Part of a small language model's weights.
Size: width 256, 4 heads of 64 (2 for keys and values), 19.9M parameters.
Architecture: rotary positions, no biases in attention or MLP, untied embeddings.
Training: a variant of Muon for these matrices, 4035 steps.
MLP neurons of a small language model. Each row is named by its layer, matrix (gate and up: input weights) and neuron, and shows model dimensions 0-191. Each number is 128 + 24 x the weight over its row's rms, rounded and kept within 0 to 255. Numbers have three digits each. A neuron's up and down rows have the sign that makes its largest values positive.
After each neuron's rows, "fires on" lists the tokens most often at its 100 highest values on Wikipedia text that the model never trained on. A number after a token or word is its count.

L3.gate699:176217098163128142139096126110143115119152123095088114153127162092165105109134108161121111129122078110080093110112110145083131097133118105112170148098115059128178142113117123131151124148150140121137138145142134098106125073116146134100101106105141161126112133056110116116097105111141143103137116121131130163123145093149119146124127132144172127133128127107131095154186117123131137120110122105109172137125107120169171148121153170110114170138108128158115160127121150124123157120154127133120126132120167157144120137148119122102140115143134124135144145126102097111124121082147094116
L3.up699:119178155157121179141104185113100154116123139099122076144102123106115120154141132125106111075145139140085134131129130150077127111153135162114167127109129127130095134189133100115136120121107114179156099146149128106092150144123123152152149109088143155117135135122106096121097119126085122135112125142117109130133146119129113143124121119121186130114106110128122071111126151125098169048139102136136156115088132144161133118166155097113115149105080128152143134140139152112113090098098126129119099115152102109128109119113136096098121148161162146143125120120044167145108139174143175135
fires on: " V" 35, "v" 18, " v" 11, "rup" 7

L5.gate1020:134139130134146150107170152140153153144151138159117161136106152093132133163128125165078182150158153133109125133119138142112109167124129139090135111154149178123129092137108169132124110118100135138140163154103119133108165121173173135095142142113158151111166127157141124153154132157132170193142116117132122102137125102140126112147119101153145131124140092155097089120107160163136171076149084129148156172148104126133136152109111127175137120130119115125182136151112136103151139099114103080096158164125161123141125110140139132142152135086133124094187064141121130099131120097121094125
L5.up1020:098135145141097136127164157139117125151168173138106145123121147142141096130188126134107195145115141102109098139118129134130122175131121140092101124115131180140159128155134145115144138110106091105161148118139113120096102114134136119090122100101140127126139149120179135137195121174137166190122105132149131110163143123181121120144166084180149104107136090148146116147094144162138149114134110121125160147160115135159141119090102112162133145101133139086158137119102122101116136124098142125094149146148153132106110133133141103122141122110190147092167096130150187113125106106106124115
fires on: " them" 29, " him" 13, " done" 8, " itself" 5, " completed" 5

L3.gate134:083145146128129151111136148153104125126128120118147100116099139136093096147134141093144151100093103170125148133161127114132146103156098095145172121141128094131132123113105133144150115114151127107099136100099123147121151192177165129142078088100147130144119132109093108129125097117097194114149119114061116133155088139138160131144155132129141082146093070151081125110124146126153126163150154133128099151126147151091102109102119146115106119098128095158090126143122166122135202107111108082136144108133141135114145164120129104129095148118148081154118123131140129105023104136104117137
L3.up134:100139097088105108132156092152098138113110116113131112103125127132084168120116134118104146110107125147137110120131136081150113113105140114096135084151136125113126115139152115139114106103146117133115121074175171128117185153139122150093079110107137127158127122141128156145161114120101149152167138094108166132143148104130170106115150155159073130130145084123156136101122132114145168161131171117174108133149116129129107148133131098113101155113146113113130125156145149122135167138059159087122125169158105125131147183132095132173112136162143110093168142134068144134090155100083110128
fires on: "5" 20, "2" 12, "6" 12, "0" 11, "7" 11, "8" 10

L11.gate282:127075116134137146126143128124129141113165114157180123142151124183135155122160098119156123118157131112091111160131136118113107149087140103129113143114159140125131123105120133122082147138132062092133148134139156114143133138120122147161125124079094124149140146108102141144116171132106133174116125078130140153137095124134134136098144126117147095141164107111141173110139113148121152105122116136151108170115129119155133099144091130097163119144136118115170120100151107096098109197157083117209134134113144135139205098121162118150118117126115147133156120145090121155127107131098175163
L11.up282:146130130137124145111106096117110134099111185118169119084182125116143142139132133137132124110133110082110126147117125110078135170138121133111085108134103092151101141105113096151178141115128136132107121118113138127126127119148130102102146122106126146105162120139111132124167121086150098133091123126150139123121088146106121108096085130117133084059145129088102124065167143165142092099131104142121138098120144113100146137139125133097128151157165152132157106124139144133138107127180114113125132149107153122158158145152131135109138164118084134126121183162088135174148111077107126174
fires on: "1" 86, "9" 6

L4.gate408:197095152154139148135124133147135160166141141104114156075080120136100155147151126143091069118121088152100108109112088114152103111148113129123124095141119182121148117143118114131130155132110119136117118134102128112157137146089155094135078149102132114150129135109155136145165117111108109143141124105173173083116134130083104153173167105133118115109142127093157123129160107093107107093132111155109140139129167106128113124141122153097146145117139156152118135183146127108161138110155142143093125133163122125143126161149122143119111127220149143168137099115117084100125090183125145173
L4.up408:124109160133166133154111125170108127121147140168166170119135137129106126125159157129138060141187096146113119123106131110160130157104123141153125127148129160129151099161112105131119127135127095147106125138133131152130138122142115128122119123127108083156150108156150097160086118157161175141138121098176100096133145128107130105135117121095119108091134125131160135162120144062123121096149133161091137145140128125147133130153081170123103111111150126144098146129093133077100122149162107108113142123160132141126162127133124177143144113155117134103150096090116126139119073092112116175
fires on: "," 35, ":" 24, "x" 12

L3.gate724:093098120132129137153146109121137115146139137143144175112100117153088139110078141143184110153171168137160106113099185145127117116116162110128177144109140107106119118169124134143139102167095197175138114140132117125143143147116167133118108116127117097140101111057109094117121112114121167133128107154123119083159135120169119094131131119083138158097116127155142099141135116126140154108122122116115120080169131143121102123134132121063127178099101118140182158158118132097114115123143105082173094097129123158153176148135147120118132157167159125120124141100086120143125156123144143091
L3.up724:083088110140156105144139144138118133117119121163167158126125118168115127146086125121142134145165134096106154122110150137139130140123133151128119139071137127116133114123133151157130116170088146151128122136136134177135130115097113117122081092126151108080107118083130082144104117150131149160113138118136118142090135134187114096115170094088094163134096142159160113091139119112095150128158101153147097098144112130144125084129146136103126122114109128103154162170079139100136126146144125125130122085128124117153162118102144131096137145149136126081111135086092119140139162128195130110
fires on: "\n" 94

L2.gate523:148125129104108126132129111182136173096206125162125146112122173114111114145143140117127125075108142170131086106143130122135088173076138108112157110119112104105185177129124110114089117069112132115086124116117115097108091149113119135119133147115106154125141119071113138107102112161104110138094099130125107127115127178109145130139115083180130135105142146108125156087139133159185082112136139149122134137140131137152127116123103149128122165099166133117098145120119087109118129083126167116156112076151133131113139131138155117090129153098145136145122172098151132114122134106090130123
L2.up523:103157134108128104120138080194140156101164129147136164096144170133124108138133132121140168082120129132129069119130119104120149160116102108122181132143099118130167187137104107120071129089126095088103112140132108105095126103144092157113111162157113131137133119092136137117093095158109121110106104087127122120117111138095135120141119131168157150104147139133133161129082150162169121082123116112127155152125093129151142154136115145112132145135181123119104128120106110124155099106080146082164169080162165120152139135111154120119105131121131151153134157125169101107105130087109111120
fires on: " made" 28, " began" 16, " built" 14, " make" 9, " taken" 9, " making" 5

L6.gate1022:136132120093136125108094194137112108149134112080104106123133096121157140170133128082142118126151149123162171054144165093150106142128164117150111139095168123140097111147134145144107112096148161139149117117117126132126156172138116118085129092100170159167108160103099109153109136064159105144154166131092115153158128112140151155107129142128160110128124138105142150120131150110097102136096155106119123073152126095115121142139126126154180145099167136121117108111151133138161084150111156110151102157153128127159095138089136126149107129122129112137157166131123142104156150116154117093
L6.up1022:105146091109118091150110153128147111129133162136121138094144147126144115155127140111128152111160131093160126147149108122185145143108153124151170144102147107142140108132136129170107089077092150106149094176142130072149102141086090104070108135135104099116105077132097139139114114132110138122085140129146128134196142135123139139096120141157150142130136155128154097123128145132080128125111134150127151170090094115104161095107099115133126166101125125163149113134148164208125159162113127134117150149110099104123121150118136175146140161127135103141096139155093132099097169162167104124
fires on: "0" 100

L4.gate551:115123129110158121142165190091136138096111119111095094126123153131094107118188183125132139121101124142136162164108166093120129142116113164119137140127129157134090102092145105120121103139136156133154167117126075167133120137135140141143125125134115123152095095083115105121167140140127129134076104085110077141091146145121125116130085146113121154098102131163119115188112126142076143141127113105126151137159121119124121142084124154123125107144100126142154126101108147171162135145176098125146167081077102127128114122100145135116117123114165142132106134111109112092095172156111134125
L4.up551:111112096098100122137159125151128183112149123178095120127139161132093119131171109130146122139137137139131127096151093090134156096102145148160100105141153156075138155141137136162156107121111140136163092088102110132115115136131165134150122106172075118097107093158162127114094115098153101134078138119162135125139147173101128073147124060142164134132132092140120117169140064095115115143106155169153133129076114160116132148176152127107148129110127127151092124121119138104139162121066139117133157109133131132154105145132146144130110139140105150120154088145161145127110127109148121105
fires on: "0" 67, "5" 20, "d" 10

L7.gate475:124126163164111121088159114069133108156142172112102092114108124114123136096141130087104169136133058117133149135140112035136153122107122122115063167145127123116119118147124181096154093133141144139155156130153132147138115154182128127165128129074158143104118101151120132143105099117131177113151099099142124129077105108172162152124114130144142141099066102136130118125138131147138153151126119115122144140119147139185138147125088123094113103121130158131112115087156136138113123093113121101120148110134131085147120151161126152115107118102137105128159092131079110082133185080105129118
L7.up475:109162135107149127130119129092104117130118141117125172113137125135130176157115108132115118103113151162073125157136134148069118114115148114139102098107106118122179159125134134150074118113148161104154162112159121148154125110115135092087123117092107104121089137078166129120137116105093128146137169151139092109117152153098151121134130149124129154154112161102112157181103157151114120136170090125192111136116104116105102121076120122173114112102125169144193121144125151153168153118080154117124142152081150122106151169123108119109114158147113110177132163118110119137108122107153115120
fires on: "0" 42, "5" 17, "6" 9, "7" 8, "8" 7, "9" 5

L3.gate621:137153147125105149138161149088108111101122194092145161093140142134071128113167114073164135115107142157125125144134113143144133131128119111096097141090126101077140095078120152123110146136180144194127091085134131131161122107123126118144060124119166121139142138088150127133185150104139165144116104164163136159100137124174136141140157140148176112143126143146159123122103126115139129128146093119111109111140141084133113116116118149177122126144116085125143115094162161133153146178124179116129129146154125150102135113157128130136134163107127089130140130132139134127138145182114077099
L3.up621:144158145137120120141178141131114110130110154111138146124136126142104143149157125070158140100118105127150166134087101147098100125129067108109124155146156115098150137053107144121107140116115117129157087134172118138171108129132112146158089116097156128137142118106123097099166163099200174137131119118141109132105141116120136143114136107148143079147104115141116153142133115122141121095084119141100083127153101118135135110151086144171124117124140086100142129090159122118121156172153129102149133119158145147109097138105124104101138141153170112127136101132140121137187120153090081117
fires on: "man" 22, " Han" 13, "kin" 12, "ten" 11, " Russian" 9, " World" 6

L3.gate171:165150106129115159143139145117137122142151204157138162109121166149098097127165152143121122128118161154161114110117168105116114168112161177098115170117143109144112103149134156160113128124157173146143113163137127145158117098174113095159102128133116142103137125133128152107119094132126085142116096118143118082116187125151088145097141106134136139154147135085143153130122136141077139180136125121167142099150099140131145151109133140104112138156103142111150093152127138151172149097092121143167176145151149114159155099145122132177103166147099156138161140118145126153148115102074149165
L3.up171:154142112138141159164130162129132112164145169154140120117133162154089089110115140147111125134119146137161098104082158105099118158127166174094100146119138101162142107173155164138148117138172170123163102153141144139133138127146087115152096138131136123103139112153125151094106096139129081132122116132152118118102155114143108153079143118118136144118132162094117141154125142146049136153122144116183126120127112134123168142104148159090088130158109155147128076140151128166168139131062109118167173123148117095138156117130151141155088164151106155166166140123144136171164128118087139169
fires on: "6" 24, "5" 18, "4" 10, "7" 9, "2" 9, "8" 9

L6.gate643:101069092129171124131097135156133112148130151153121093101098145130093117086107155116165112143066145125151147134133175094119167155162145126134101118116121166105128112122111120147145119129126090163137139119161110114136118124159126097126116167119104139080153113099158134053161153128155129103154128127090109130105105139123130160187119137071159185146111115125113182114087115115165129126109113150131116099112155129151156106158129146124124156099087116139149142107114119138096105118183105152132135112115101112117168116162111145148089107119154158069096127152091078101115146140090155123
L6.up643:132163108142157133111116141182154168161143109107110094120105118165117127108093142141109100123102146129099152061131129155095159097162124104077122101093147172146114131118108082123145115150120128125149156156151155111147126135129140131118212114112120100105155144123116183096129144139171127063170087118122124167120135146153088136093105128106120120138183115133170131093100147130143152096117170122121143140140125082124148164123120123146118146134149094121130131081141109151101102142151160151128109123155163157117136145160150158128133099157130119092141109164128078121099111126114128115
fires on: "9" 50, " ===" 17, "==" 9, " a" 5

L7.gate73:055099097137145153108165124126143134111177120098121151146077147144124157138106106143154125165103193133087088111159183112116114119137156170103112067119142115118116106110132107127117119121145122115079158127150122103169146112156116117130087128150148112125129092125167140140158109128132118154134133147100173147195123115145124130134133131158124122132128159168142113109134137145121125123114136124152151110175124109120095116171099121143120112113109129129128138124142071130165117171137161109107088097084137152111160189146124128124128135161129163125128144107103123156125124089174120131
L7.up73:130114140107126095092101159137088188119102136150100155141136102154146140137081132135154126149144129099136182141079190163115137141175106123135143134123142088143125161142146114145115105119143144174139161148130166117158118155158145132141144109134119074162096101100117130177115122136165119164155175093134150153150111175127131150100156109120205161129164129135121119118115111143136186117112114098137142126142131159103147103149130146136121129095113143113088139115099110127158157136152131137117096155133135172157151134146143138151114109124063142098132082104131109141114123147141125111
fires on: "," 79, "\n" 16

L5.gate116:129102129115111131130178116135134143123146122101165174140131100120109168123141130167178133131100092129185159153116116105125133127125136136096126126169152121081146117085113157146131117166086136160110112139146138136118139142118149130106128127175101106129147142127141127126058104179101108106144143068091124114141145129099074076139137095092104139122116127086153123158114148138126146126132126156134121168159134116113131121138161155130159129103113116132128111117133101157109149115161169165150141176118095122181128135123120164138147134082114141123168111159073119139175152133130117129
L5.up116:154124125099127113130181137153166152151151179137139153137138110125146116104112142147159139147131092109194155161113147145092129119092134123150111116159135133104158142116145157166132139161138153125091087154114086120131136118164149103144121124154152127128146118105123109142093141160130101078147146110091122132162154144089114099105134139094120152107146133056149102152135115109092134126122148122095101140113100128139193097132094115143147129137124132108124103133104073193122162167153125146156158163085130094176160132108138153103110121105124170108097152178098123137158139133127144151
fires on: "a" 15, " of" 14, " as" 13, "na" 8, "al" 7, "az" 5

L6.gate131:071129103099139115082092163182145147117147097141135144116125127140141133098122102128131115123135108125137106112141171111096104135131149137123123105141136158143107143122112081183156205085123141145126121122141133129114098141125145094128133183090127156103192116127126140123139155099176129099126094159149103125130063156125142127109125138119131140140133138109130145111145131116165169142107133125089111125138127132084083125132111115151141147088092164150132133089150156112136129130096150141122142107138128098147082070134137129080118118139138134114115107134142115118149133145156155127
L6.up131:108149094146144138112142134167156178124146130136095134138141101124145155094140162116142122134113180131127186071162093130094129124159155132119119122168109142171150111152101114073139123086123134144164118089117156105176158123137128132139167130169134140122184100172167120064156165065091142124141131157110139120120149097125122135129151138163112202117141120127107139151134076132125107111101134149098136087158116149131116106137082105126148157128107136153133108131151158139156169115139185071108127148141140122141116102116172114100135114095170122142122136122174140122085107169090140128
fires on: " |" 68, " /" 19, "9" 4

L2.gate891:148108131179177135143110107101140099113079139132123110135176109089135103153109085119117116105093110107121111171121157131131110148080098138118095144158157184144150126112164145102124127109125146125144127140116135113101145097129075140117093117083148142156134115144156153120125160109101125113106145109139112098100133100092151136085137136163096121112116100121117124148161112117119112099105101117075115090112092092106069136144116128127133117094138126151151158109147141086127136145140162135149129128150133145072117128114161141197121079114134102156130113071107148105086109141118164097
L2.up891:153170172137196125139151096135119087123132122083120083121098099103176107150125079135145123133138143104140162147133165128150099121146142093113118144136141133105131147169138137128125157125127097165107119146116124134113139130094112121143132158141099158167141155094095141136162124131131129167099147118131102131125116130090153151098142133109130087123163131116135129126083144165148081115133134130132150109120150135090129151153181121158125127077127129100110160129114099085100152123084130116138156152126092072124139142073108091141145139120104057117183118093114132105150168103133150105
fires on: "–" 19, "9" 11, "P" 10, "L" 9, " of" 8, "0" 7

L12.gate420:142105119126156149132105115152146139107159145073149106131104142161128146131143098104127096114124142131163108147111157151150116137083117102125103127071125116112106126118086160137095134117139130104137132134124165119124133119127103150128159093135140104121089126145117127092154101122101140155059162103143104102114119112126082113104097116129116088095141155163126130109125158166129130119103136153158127122121133136084159156110082155133123135128163090102098122173132105122112111094144139131118111120201141148166118122164181073120107105098093125113103124118124137120151104083156171106
L12.up420:120162174062116170116168095113138139142120125146088101115143146110134149128149115119096136155123149112129124132120140143153184174118163101106133139135122111117142176145118107164152072090152145152145099139125118149132104144165113117135128123134092173130140134112143159123163130145147133164132154168103150115170105174137144130061086118099082099163139132129123150120188144155166126115130095166100134144119124139135110154131131135113151125172143104127190164129148129093122108128132140119136143135130158091135125132125126129119157157097119125062147089115074122154126171063137171107
fires on: "1" 34, "2" 20, "8" 8, "0" 8, "9" 7, "3" 6

L3.gate701:105082083102115123126118127074122154141117139138140109191140076131179171124120122105119139167111155124109136155157149126146078124150146091117069169157144142148114098149156114133094136112123161173089142118072111134055123113114137119134156118135142152139113118093157109181102143158099154142133134108139152101125124114120159166126115137092115141122118146134128106136147129132157126132106111130140146119143174140079137128165125113103125108133130114083157152140134120114104138151138144095162166111149102084111126120114079123142124130120103126136135134131124114136114136112139146073
L3.up701:106124114137132120128079133114140143126113091095102116152127145162151097144162100125134186148129124116125137137156121161164134122133146113161069118108163135155089137118107117165151132107151141141091144130102121122109149113159169088162143154111195106122097157124171106121101137105115110100143102125181124141108122124123150154091127098113119111100142126135114109136137103095107119148122136087109118079129157127131132112111126096111189161123125098121177142153153081065090107130107136126126150134105137092085125095127100134136114138120180136148116119102088128098108105123122089144
fires on: "0" 36, "8" 14, "th" 8, "po" 8, "3" 5, " moderate" 5

L5.gate85:093094076137113102145136113098106119143144136144091120139145096103130150150077105136143121170120150125103148152119108111121120111140179096120120113117125111126140110113084120100100145099121115139112121136110155169100115129127103146115121144096115116176083117087073104152127167117112095094130113096096139111128121142134138121095139109097108152141115178148119137110128120130144086127147104092054116147142082131107165134121117121133149109164087108135145136116143158166105103159119119114123132145078119119134129163143109127139129111117132089110176090114098096143093184150110120154
L5.up85:123134082122126105162170110137098130139123121121142159149131138118149177142105118123092132119128143165088136102129117161144111079123100146125127144117104137142096110098087084140126094148137103134131129114117167124130114086162129137095176150122183125158096158091152113158145138134155115139136160140121128143107091147114117139120166108144103167087116143105124130098164148118115139111145113092112152107112124104115153100157078101121156140178095133131156132091141170078119128130098124145148126167138119132068153173132124146136098158129131117103116088105106113158113152087179116120
fires on: "e" 47, "nd" 10, "st" 8, "th" 8, "0" 7

L7.gate162:158102172098150172130166099108127120153139118135109140098110131176098088102150179150138143100135152130140136106168132115123135160091095148141149178129129135134125131138106126155107139129116104128139078163136190112116083157132112101141129105109163098158129084136116175096090119104099141135167122124135142115129131133078107142166109114133084113111134114140153132135121089138084126173109105142133125123113110116104141120125163159146132097133086105111133120127147119171161124115126144130098135114083145132139140170116105135166137128151137130171145126131139158141219125092123132178
L7.up162:162076157120127098115160154119112123148135144080090111084176157156139153106132184124093148170137145127121108095137109151161120166189103162124125156123113110109111140132103137139121120083139107135179067143117127128100132126142126110111138125122122134192119146121113142151133144092125107145126100173084129148112132129115103123147152149097096140121134091138145186139076154156143131123116120123181117123105084153128161127155163105096135139119139136081145127143144122093175142143115141097119127113126099106148130141161110190119102151129132092165113150179082135126130131118089130123
fires on: "0" 19, "9" 14, "1" 13, " |" 12, "4" 9, "6" 9

L5.gate875:123114147141171112158159138158154119146150117096134147161098114146153151118132121132079128114128133136134123139128127112110121183125141142079137086107147174133140117133124102176165130140107122134133133145149096103133139132102140121077102122151153178133148088182131177138117144101150138138140157148111109165136156123105115144118134139104107146113139096151161140071157102166153122141148075114131141120144145092147143199100133138115149104167127129096123091089151121122152149147115122112139169125113073119162113111162127154136144137157141145096087103082168130132110142124147106165
L5.up875:146100144189146139136129098137122133134154133140126138165115109124122095112122114130117090116130120107150152156115137146100126160135150132142102091139131162135168132103165119120147083153145166130124146137110068100137163131142120128099113152139100159153134120156152087076146131116134137133121146129110146066094152112062147142148148164093149150100169136109141139109152074145142107133120119088114111119145152141192144122153121152145149131101126162055124103100149112142127158125138118126131101138137126128152122081162114093151099116176105114073124155087117146135096143131128161102
fires on: "," 64, " |" 17

L6.gate506:131130124108152184113108091094118152150160128112129126127123134112107132124122145077131157139113149139117168154088142073139124105127129129138151131130095140112149110132112167140146157147104125130156171124138154154140121176147123104130181174166099136100130135137117116127130147131136128120099137162147103121117120155116139124121138086096140136155049179133176098151116131137150120154126153085117114102116122141115158140097095178138111139177130143123134107089142116085169132154096160115127116111138134122121108121163130109115163111089142109112077152143057152121103175091131121155
L6.up506:135141163133107112117151164131147102156079132131101123132156118141142078101158146135158136163122135095101130120166134133158131116103134129162139154108167105101166130117168146111089156107131152163113139156121154103158148113172118141120159123077111143110113168156132100126143105109117124109138127151116116127120145119079188124121106131110127087126133127132150114148104138140116082167134150151154093101113126142096131153087142133148084133135146119122144117145148118126107102142136165135106106163158090159059113097104105151139154118131139100137114086177172089123109129171133182150
fires on: "0" 88, " W" 6, "ra" 5

L5.gate175:096144094106116110138119128097110123106138121142158133183142165118101089114128121132101116082110133136156128111146151136093109131087082160102120136100086135129122118144132126150060119143113151135147115114117133094097097094120160103088173123107095126125114126091112118136130102175101114126109112081136117108094125134133153129194119120160135135102129230117099154137141135145118107139147099093105094133168116151166110094147148103101136164119131088139179112095094077134154137114131139120106133119155135112126147147166082143108125137134089152112096146114139118135118113128115146122
L5.up175:138081126091132141139130158107122124144111112129100146113124132150107097112088121118166144117088132121127110104088098143074149127109137111131069155159130120092113152129128159126070158163098138118146114119125126097131093101140128151142130136133105086156135146110145107177101134132114101097119164133124097141119084139112109117151162097128113163160104087091127162083141121116128143124099163142151116129116090154109174096067163127118117074147158119093148144119136118108122143133107166105083124119119136132147153151127122142060113096084112135167091165149120155134125156108133145126
fires on: " made" 21, " make" 9, "e" 8, " close" 8, "o" 6, " gave" 5

L2.gate876:175158112147123078113106140153145178135128118104095106155139108124133116123154108055112100146174134135120137117112132143078123094150116144150173145138114114153112141128121167169114118125180172132108067097132130117129140131126199111138122146151124174137133136144118099138145107130082102129171135139105074121141122103133121130120134124105098131160135083084116099132168135093102126101132118140159158112125098111152144067187075141112122161139099113139135092149161091175085109101119106155142149158150132124086131143105089095126163107166161145113136101137104128136122101119151152104
L2.up876:111137123157107114156121149071146148112147159100125086152132168175099139150129137121070094130176115146159167137114156132133132124133116068149143181122103076134129102131122133151141098157155124162094138144114141129078135095080175148106137129110162158128121106109078139194120092088100139099137128121130126131151157118123084149151142098101086101114092152155102108118145130136110122102097119150096145089085113108134165102154128161134103157122118130155137118107169116148115138098148134146145148159129109167122126113097134114111139137182149141137105122137120138103170137137131115145
fires on: " V" 35, " no" 15, " v" 11, "V" 11, " any" 10, " access" 4

L2.gate131:168128146100124111112140074127141150147158135053154148136139159109143106135111126154115122112136135093102145148158097100114136121124104135121120129155119171119203134133143118124176144134125128137091116139130107154105128157129152140197112124139116105147142116131112178113163140142171089105141131145168141119145189119110112116135069139115155153107131143124109202078138129128140156183136131129140152132137134116107145125163132140136181113178067134127154134103085116116101128153112169118101142121158122098091143115125135149125121133075133116086130178120110149148109122107093145177
L2.up131:143150155132173101109135066132077150148193127094133155149153133139144146106126093154146124121169090107121131152180086083112114103106140143150124160102150145124153112113126141094140135109147100123090104130107118123119153164116139143138136110142132140111131112122103087157145133115126087161106101137159105075098139094164148140109144112160164148114152078108135143104096140147186152140157109132130163130158127119111147135154132117147155134140132094107121132121109106097089139087162100136131159152178119113096129096110132145095116135107121094120139118148143136122136098109119111132
fires on: "m" 23, "dge" 10, "mb" 9, " studio" 9, "Studio" 7, "ap" 6

L6.gate249:164125129113134113069132164106141135138133148135150131083124078079121098110139132126127131158123153107121189099124141085142159116108146108173137121120130129090122119126112108136132098105137131156137152140127165157161059112170114152131139116131081136110113137086127110127137141117166119130146122157094112171125117085131145106136109160123154145130112106170161092119134124123102084129139142066102125101180130127134132114086122152118118124137119097182175120106128128125129103120143123085130143102132140137143118120146128156142101137135063090152082144115099124055140167093130154166
L6.up249:157174122119112140100133137143128106143177181147135114077159129145159095123143134125131139122171117099113148123145120124109131130144121172137151138105148098093129158154123092119133125115087136084150122140146092143151124125146142117137157116180139116115115158164138131082108144116148169148079092143130149165161148127114161102127120094145133175100124096155139148167157128138128141131136147106143099141114094112122112147088144125116147107090117151165152121098071172145131114150093141109140097151109157159147116110096098103146170160145138095138109182141163093089121066101119141156
fires on: "0" 57, "our" 12

L3.gate1007:148175144114128159125146147170105114138133158156116127116087139138152115153140081092135136138150115119094099111125163111140118146111119169167075100123107059134121117137150127115152125113142100126149045129120113095156141107172128145132156097161094102127133143147167134181160090129116128165109189140137136153118114111151142119131142120100155122123148130107096120107122091140123125072166126160134128126121121143116145136121123126184127104124092137139137154163135160123140142124137146111103118097153168131122110179136112132167141194097116152125180106150152122108135133093079127139
L3.up1007:135139108092142117066111113126130100112135115114154087099109131149146175151124130115109171136149044143091098149140140084164106142146128114115111132096102119106164155107127139142143142113142143112117155107152133112130081147135122109102140112136096109141122171156112108137120115138086119151105190133128118159157153141155152140156156087188129054129125143116181135127108092167114081137159112152125163180151153169137126095103113124144140121127103126153160105144119152113157122143087107108174120144136158094161142062150120084105140143119094122111135104110151101114139148101151114141
fires on: " them" 34, " him" 27, "5" 5, "4" 5

L5.gate520:171146124148112164122118114107138107138139116131085122133128105138116091109123116146120133110133125142070118095123134102121159108118133143125130128192133121153116116126140099117148126119132133120118113129146171124113067121121145113110106103142118143139090094084059137090086128166132147144143092102155106126159147098109163129087151127096073105140125114136125131142117108139143099100131134103081125146159119143126121116152111184112135105117082119087103098090148141163107124111184144137138084159079128161163138114123118138132130134114104107138139149146108120120175140141119170171
L5.up520:108134143152142101124155114146156116117123160104110142139183102131112119149083161148109116145140124138108146168045156097062084142099113118099123124123134112162120083132108136108091133158121167131122094138097111128146137095157165120141080163110140137096143114158102152147116162114093112102174136095150141135150078138153126101122163149172123122178120114134154123106109095159139118090116111156128108162127101123155121109118131115118123107157111073111166132071154121164162123182113142144152143145124103121149152164116127173133107132116143169125097114165110128134144161110135116148
fires on: " as" 31, "ed" 14, "re" 12, " of" 7

L2.gate57:108170128130117136076144168142149160148131107143154133089135132118110117154098127131110132110090070140134132172112136110114117141123129111138123127166125084127109129130173113136141094103136140091125169090144108112117153140195157119134089145093107136147135162136149123117154129153107144193158140082083127118089098129158145112135144143141142131151133115162088137135101178091116156110117157130146113120143132130120112156070090139125113129107113132094118134108185150127153161112090105101148130116121118129096163134127136147137129120158152088132154092133132116079087115140105151158
L2.up57:142129098137096096107153109107128102093136144131147116094124099127078154140148105127137127124101123197098121147139138140146121152141118106115136137133112090152131125098135140097116107140156124092112152132124133183130126126145126110136103123113109140143163139139115153129135119112112119129152102090090130116112184132149172099137166097186106117198146123124108157120121131092160153129183126162137123153164131125100106138144134154136121094108118058108121110132139179112144137116090150067167086189155132134142131149110148141138131158156141100128166150145112124100069106131114111173
fires on: "2" 20, "9" 15, "0" 14, "6" 11, "5" 11, "1" 9

L5.gate887:115137119099153126101106121115104144151142115131083118172160127117161126113110091140109134146114150067126134119145122102087097129091143163133078177115131162122121133130142128140150144136121164124114114116115137101121130121112132115166084126108106091138199116122134139177134126109137119179125191143122087098090101090099096119074088139151148197135102142163136141126111120107114140166106149109106096138143091127114120111115092117151098151072095145096098140134127087153090116115156093033114125103160148118148135128108150129153120123134155129144121104126084132115143115133134122108
L5.up887:118098089130129151144131138105112129106092131153134105135118165098154088116141076150088089147097143101117184153122155139150126137129119121140149133111104129154134155149140114097098124155112099212118139135134127100120135121174130097115130139140113100111161098083127123137143162128112143125128164094132122119142094096083128124128131164103145175102170156127123144127101129128149127161149149153152137164057109171121118093136123128108127120113116159124177125121120105102099117102128133119130151128115125147159125123125076123121130116111151144084117085082128131110169146099125080142
fires on: " of" 75, "0" 6, "\n" 4, "3" 4

L4.gate103:103098104123142094110130102160116157126135097117110123133121104167148166130143131127088080138091106137138147141122131136101120148147119079160127105141155130136091102144111078121144138159097072121163118116110130114168136129117038114131124111087169169117116116136139135107132116129125157121146148114161100119171094094091126109057160104182142143134105120127090156128114113125122125148164162110107136142116096095107130133095138089120199149144100135095131150117127084128149095153116104140145118114141092101131112119105144146082130105104160151138134109117121140174142137170179118097
L4.up103:130129139133103137142116149189128129113128140119116115123150156158121145116121110122170090138075170159138124106130146118085128122146150124115117105113154104133106128161158160113189111113144101134190132136110183138136122086111121094205111135168145110099124138111125141127132139129104107116125182095137120103123087089134115136106189139121092144143146101122135145147163123157133159140160104149143125120118145142128133137110187130150152152109117116097138138109124105146115119164065131145125132131156130182147122156181111137125128098117145103129115125097128122168126134151116151083
fires on: " /" 52, " |" 21, "y" 6, "at" 6, " with" 4